python train.py --num_hidden_layers=8 --hidden_size=512 --num_attention_heads=8 --num_key_value_heads=8 --head_dim=64 --intermediate_size=1024 --vocab_size=16384 --hidden_act="swiglu" --norm="layernorm" --norm_place="pre" --norm_eps=1e-05 --positions="rope" --rope_theta=100000.0 --rope_fraction=1.0 --qk_norm=false --attn_scale=0.125 --bias="none" --tie_word_embeddings=false --parallel_block=false --init="normal" --init_std_qkv=0.0245 --init_std_o=0.0 --init_std_up=0.0245 --init_std_down=0.0 --optimizer="muon_variant" --learning_rate=0.0108 --lr_mult_down=1.5 --beta1=0.95 --lr_head=0.00481 --max_grad_norm=1.0 --warmup_steps=200 --schedule="cos" --final_lr_fraction=0.03 --batch_tokens=[32768, 65536, 98304] --max_seq_len=1024 --doc_mask=true --train_tokens=302400000 --max_steps=4755 --dataset="wikipedia_en"
MLP neurons of a small language model. Each row is named by its layer, matrix (gate and up: input weights) and neuron, and shows model dimensions 96-191. Each number is 500 + 25 x the weight over its row's rms, rounded and kept within 0 to 999. Numbers have three digits each. A neuron's up and down rows have the sign that makes its largest values positive.
Before each neuron's rows, "fires after" lists the tokens most often just before its 100 highest values on Wikipedia text that the model never trained on.

fires after: "| ", "Pro "
L2.gate864:427500498511493488496500471487474470476454514478477502532501534499550510496501466525556458478499483465507485526519459511521501491471491522490465539452484470442524464510498529490477522453526480555483504515520503515463478484490499485506494518521485503484469499506522519484468502507497501479
L2.up864:444508515496482530489530501480482516452485492509499523485459484535495483501512500502535505436493474520520487562514502519497493540569502504484458564487500502521519455531525528506513488523536496513521498506482507459466525545455520484505483556498519488496492489476516481479486479514529486450

fires after: "was ", "is ", "be ", "were ", "been ", "are "
L2.gate378:493518509510510504540481485529504495466520502510546494491499490553529479536504501512508484461486477471504495494463494438525546512517500505497501471512507438530528509509469501472486517511513552457560487537513471431539547453494528522497512519483529465515474552490504525495527514490494500536
L2.up378:511455488519487517534488490490488516493502490527507495520535494520515521486494492526464484569531453536481529489483512515473499492525483493511497488475538477537513515530499522445468481511481446481506493507486490469476535508509455524503474470529472500478470515503470498502486511517488510511

fires after: "| ", ", ", "(", "and ", ": ", "the "
L2.gate741:447463473459498494477486479491511485506485522477469501506493497467500506511519519483487500464502484485488500476542503496458534506535512491471522498480507483471490479534489521480471459525503519489512476496474483460501537493508497526485483545503507518497509556504467515491532486498498493533
L2.up741:518469495488532487503497476495519495540517495491443511510535501490511474534508467504480544496513536495467504477489528456595470476527483468482505534485514511460496501495498557472472554554481478501459527513510509487497479511503496482483502515526473492505514509545492540499539500465459502497

fires after: "\n", "ack"
L2.gate125:576507482506511566485532537496469480486458490490538488496500524475489539442497540516522503542457456508505471511485506529467489513497516526506573519474472508465488477511494537517495457520488453509508481487515457514514444502514443509473483503468476499475521493502501488496519458507482512510
L2.up125:487451524520510480480524491506474495437484525508442532496496536524489518504487502471499470539508501511464461501444551497505515453533512538505496516483486488478461512475510524472463484532441512491505511484517499527460506517483448518483476480483519506528505494451529508480497532517483480477

fires after: "=", "is ", "| ", "• ", "0"
L2.gate143:534501505508515533501465535475468502506523513516538539508499470517542478508461536538512483490505516494471516534459517473497503498452530536492485501469458481502513514497479536482552515507495511507512525479495492491494488498444527519551551476523494470513499500493499510494485495522491475515
L2.up143:529469537523476533462515570511499530495507520529506518494470478560500489456463551488492469495514521477503504474544498484500502498481494502485513478537488508515497497563490497439514509519518530500510482498490477446486480511492565466491519467473515509478471498503501512468479453495533526492

fires after: "born ", "(", "Television ", ", ", "TV "
L2.gate301:479505451495557508514503488507490458501533530480539503526451473504487518462474486487546476518498499490472454529551477485470471506504463492480485492501486517465508532508523507534489515509520505470470492487495475510453537504466493483470485522545511490465480555517487500519449468472492458485
L2.up301:516484507498490524537484536488526499464496502519511439452496534536494471482469523503481475482504522511500504482506463475488518499460521503512526520526508477491504515464552515542496507477496509506528486476481524502463515530558525513469538527522525519496486473518545490481526518475502490480

fires after: "| "
L2.gate108:558492491508459498526516495537457511526501496499518557524478522467465532457474500502500502471511475492519481514504482455512511499490485547516495493475484525478490525505523509526530512502502483487463488477487514495502488549495513510552498487484488542508485520476493503498517498484510513499
L2.up108:531489526507482500477543553480478475496505498495493497533484545507510557484517511526477490510474486512499511550502493510501495503466548546521495474434479483523539489442508475513528549500530447513530523481493462481509513493523506504494477443526481518525510499452509502509476510491509507540

fires after: "\n", "\n\n"
L2.gate512:493510514451526503472491522484505526480466555478508513527506500512486473511501467492465489519508485493493462515495493477503518491479526509525527484529465516475512530500476509474518467473539509483490516476551504493456519493496490462565462508475506513504497531489454474501530512485541536495
L2.up512:482543489466494497473543510496516463506506522526517514503523503519533506519516551508477522555501488465521457569483503523450501457451509502573504530499515489473493489520504517503508483516507501463525495489494509514482506452519511500501522505482518469520493509496478500510510526494524525536

fires after: " ", "; ", "votes ", "Turnout ", "); ", ".) "
L2.gate505:493537510467529478469515484503476453549476526487477484480464456504490520533496506499485502487480523506496525431483494498523513538470498527458478495521525507470493484562482482491514492512552528505539528517565455467475527515519518518483497498478532478508483497487486498514513483529484515477
L2.up505:491495522490508506507467496538477488531542516456515522528488490523469467515504456502498499538525508530477530479505525453506504518492486495535500470499512494506496503540498490492506512512528503502541518488512542502504485535519497496493493536504481501456515478488525453494516449526467478529

fires after: ": ", "| ", "(", "–", "/ "
L2.gate1019:511548514545517490473489540529541496485551507521478482437483506512518477514541485455471514498490416487502529480535486482509455506484475528486526481511515494480491492471528505483503532490470469531514565471522519509480476521484490468502519484474448497495504491488440482493487516477507475511
L2.up1019:498545515521537521498486493473508471514537486477486510543470515522517516499508512510528462516503526497494535541505471510479530530450543549481469514524518533492553521515502492518493519513524537498500505505488530511476491501501479515521474504491496458522518552476511471457501468499467482501

fires after: "was ", "Votes ", "been ", "took ", "made "
L2.gate1011:502455509481481528500487499536508495497513515467527494496509472514506502468524508497493489486526499520498469503499501488506476502460482508455476504452516519496480508477497477505473475510481496514547498463481437488497512486462464472491538507494438456520531503488468490528427471486531520508
L2.up1011:487476464500495495504502499550512466494494515520502484452508526527504466512513486525521512501519510497432488521501533541533501451502530479454503515498531487518525520523484528511522531537501508523498501495520481497458516514498502514501507511478477470521510541502462466478463493526471499502

fires after: "0", "1", "6", "3"
L2.gate208:465508513459551532517502488513477526507550533514528524482540527492466496491462503476519536446476470509544500483507493534519520430493502477478479477496506554460512528506471518543492506500512486494469507493490491479536515494491513463495531519486486546475499531464493519460500474490523509526
L2.up208:464509493461468530484499481509449542511469498516513504503466505481501505506564463470457500506473521491531509509482484474526508509506483514483512518514532525480520509521498501510497499500482480492489475490505476522540493525498525464463552521518470494504502519513501505488476519478533474568

fires after: "a ", "the ", "an ", "The ", ", ", "s "
L2.gate759:496492482548531484529499499530502519479570518481490491493496556483503515508498541483462494477496551513529518499500504543488533519489522517485469470522486512474470416500479521527560555535490455506474502468532563480518527539506483517474506505497496485433460545528490504495505495491501457481
L2.up759:490453492475491493485531491428448542508465549537461521505487545524501479503435487513489478485475520514471525465486529484500487512516477469494559519517498519517473506481510496491530475509500533502544487495468493523493507522432481483542515512486523480479492492482512504492533511495508447500

fires after: "was ", "is ", "(", "c", "were ", "in "
L2.gate485:490530513528477482500491491431513504516518450531490498498519469516514529495475527507544504476454490487472597516498543481436456519500494481497484497482515498506489461474555456481516503486520496511547488535501482479508457527492510505499502485453493492503511478494488487463514504501501468497
L2.up485:477451504495490533507471537473488506463488504493502438521482524512503486473476498508503423472466485443481498482505542496506477505520531512530552467494555530470492455498502500460509540509498489487438522512511511505550525523481520499462509533487497507517526522489505465491508503518525494495

fires after: "| ", "% ", "North ", "ous", "Dep"
L2.gate673:507492487518520548467533502462490494452475522486476494497458504483504532498513495517528536515469468474523555505510471491498521490530510491512514509463488475532498518512472477526512505479464478514472555508512454497491486497549543429501520524534490496464477461461485493565547483532500512469
L2.up673:482492486524483515475543506479519532541475488505465492498474511488566533496535557528495519459461475513489533494535480529496506484491511519463469534489470515464491545514487512509550482513459500514496446479468513479503491495476486473515497471510491533496487536514491498506503510477473511471

fires after: ".", "U", ", ", "| ", "United ", "("
L2.gate932:506501466501520512510530492482511469526489536514518490478526497479481502505511520471498485487474555479501483494532512487474557501526495478488498515457455503490503491500510559526526506508507497563458506484501475452491524522496495497501475469523482518498515488486552464506507539493513508521
L2.up932:497509481528519493492523514492477473528525519489509519493484436484488518450484551482559492481480561522565522473521483472494502482493534511504503521481511463527520495466524535499505483507519515488461555498483531470474516494500506478499506484521457492515505527512508504471493559489509448483

fires after: "3", "2", "4", "5", "| ", "11"
L2.gate573:524531524548521508499494510443452508506473511528496505489514489479516500496520513474518526479523503483520467494541486527457493478484476509497479497481497473495448507466445510517523493520487481453542508508453519530513511511468479491488483445510506470545476504508457458492541509513507485502
L2.up573:497539507464467489496470527497474492525480480480472546482501509463549536489485532500523477470519491492468495456517526478493537530494497549525424493494448466508523531487468494512512476495514489509534515501515511484520526487508529487488457499545528491471480521513485531516453503472477491450

fires after: "| ", "+", "("
L2.gate529:501457461473508489510501476486502486454514480500505520489520495496463524508520497513463530483546494486463485462472516516508555522494512566509505504483530484529500499449527483491450499544460512485532479463535504511500531484474512471503500527495503461506452492493498470500497500521455502508
L2.up529:467486460511490516519522493466490502528512504475529468510508490492529449478512521478504511520517490555460479545510538515528510521449496522528496551513550470521521523492496523499516505493468532498491464520512505531511475507511485533496498470511465519510491477470479491501492511533485501526

fires after: "the ", "\n\n", "United ", "S", "New ", "an "
L2.gate709:471518470471428520471471518498440506491473528512493518495481456515548513518493488464485534483474557488448490519498544551477487496496475481483482479520502482494545523518576504448481501515500472480485485498499519468518526478420536477478456482480516494520543509525542508527494437548477505482
L2.up709:506529508529518483436472539523515478530484542508497498519472559501521551460475509530477528513518511503498513492528553505509489537495546470501534502485512485470520477495537527498477490518481521492497492447494484477519523489499507516483527488468503497460502495539485482551489514501547486512

fires after: "| ", "; ", "); ", ", ", "of "
L2.gate449:483469515510553502513511440506483494523484462472493532473508453525488516535475515479504507524490494509508511469492506454485554508518463525479520495505477475501489510512496511513524518463540487484517531496517532510479559447525530492500490505534499552501453528528499497516499493472514476501
L2.up449:535509492549528510555494512527488520450484467517449503493503513466459523519480488468496518507510507514467528519504526480466544492522511504486516521504515478548510499500506515467462503527534503475527492533522492514512481492522448503498492462491473468483510480539504504541505541503492498511

fires after: "| "
L2.gate858:515421512552486517487478515523501472493502533537471514495508470531499541478495524495508499513534513509453497543519488487518548482496488496521487509454469488482503545478476523475481464534493486528520519514520481517526530528509493462498509416503487513530495535534509518483487533501502517509
L2.up858:533497474497474478489484505541489507492474484488533510530522497494458481514496508492534503545506537479485519502508569499513499500501520509493505508508460523505496520472473481493464538486495483484539490529482493524498495482479493452506497525525458525495505521497483510468484471504456492505

fires after: "- ", "\n\n", "==", "Pl"
L2.gate259:509483493495481506447456493504483513457551481475453532516492489491521463523490517458476528498480481467511529531491442461503480451515522497501493510483466472505509502543492493517521498495516474506532498516520498484530475505497516486471502517447530494496461452522523463481527514491485504523
L2.up259:516503456512542474509461518524507545499500503477481475481477521463559491510503509560520522522480508502485469520526534523463487494478518516482455523518486499477553501516466533493535474501496471508462466485540497478500475514509476521478495503519466506497462522487501491503498482505426515500

fires after: "the ", "The ", "a ", "and "
L2.gate298:503522461467527468519481523567519515551463490504461511495527520476505481421497470487513501458496521532504473446497476446486541515495487509500462475521469532516472507491536509518477510519466500479511469496541457442520455481496518495460478480483457495541529497475518459500497523484438515498
L2.up298:485485492520521495473478468450474481470487521501453467524528472478508482506483504529468545473442524534444478492527511480507508478539528487539511521571497487526492486523482470488500524498530465490544495483453487502527502415509497521506479465533538455485502528526428509498522499511444472524

fires after: "to ", " ", "can ", "is ", "are "
L2.gate572:487533499481477567570535503552491532490520549498532467482512513503484494480434540541478502478551497511521538526527486516503455476478501505486531499501527483471515487575481475475508544510468517498496504507485513486497518495481504495493500464526491523510544550527479513477505492535498517543
L2.up572:518519502512517506541549492494527486492501513454507535526471468506545475453545531497464437513464522486477504549526555521486520458511505474530512467473541514514488527550486492500489514477465489523540469511498474536499500530528497475483528480558555462492532481516514481521489501561506516450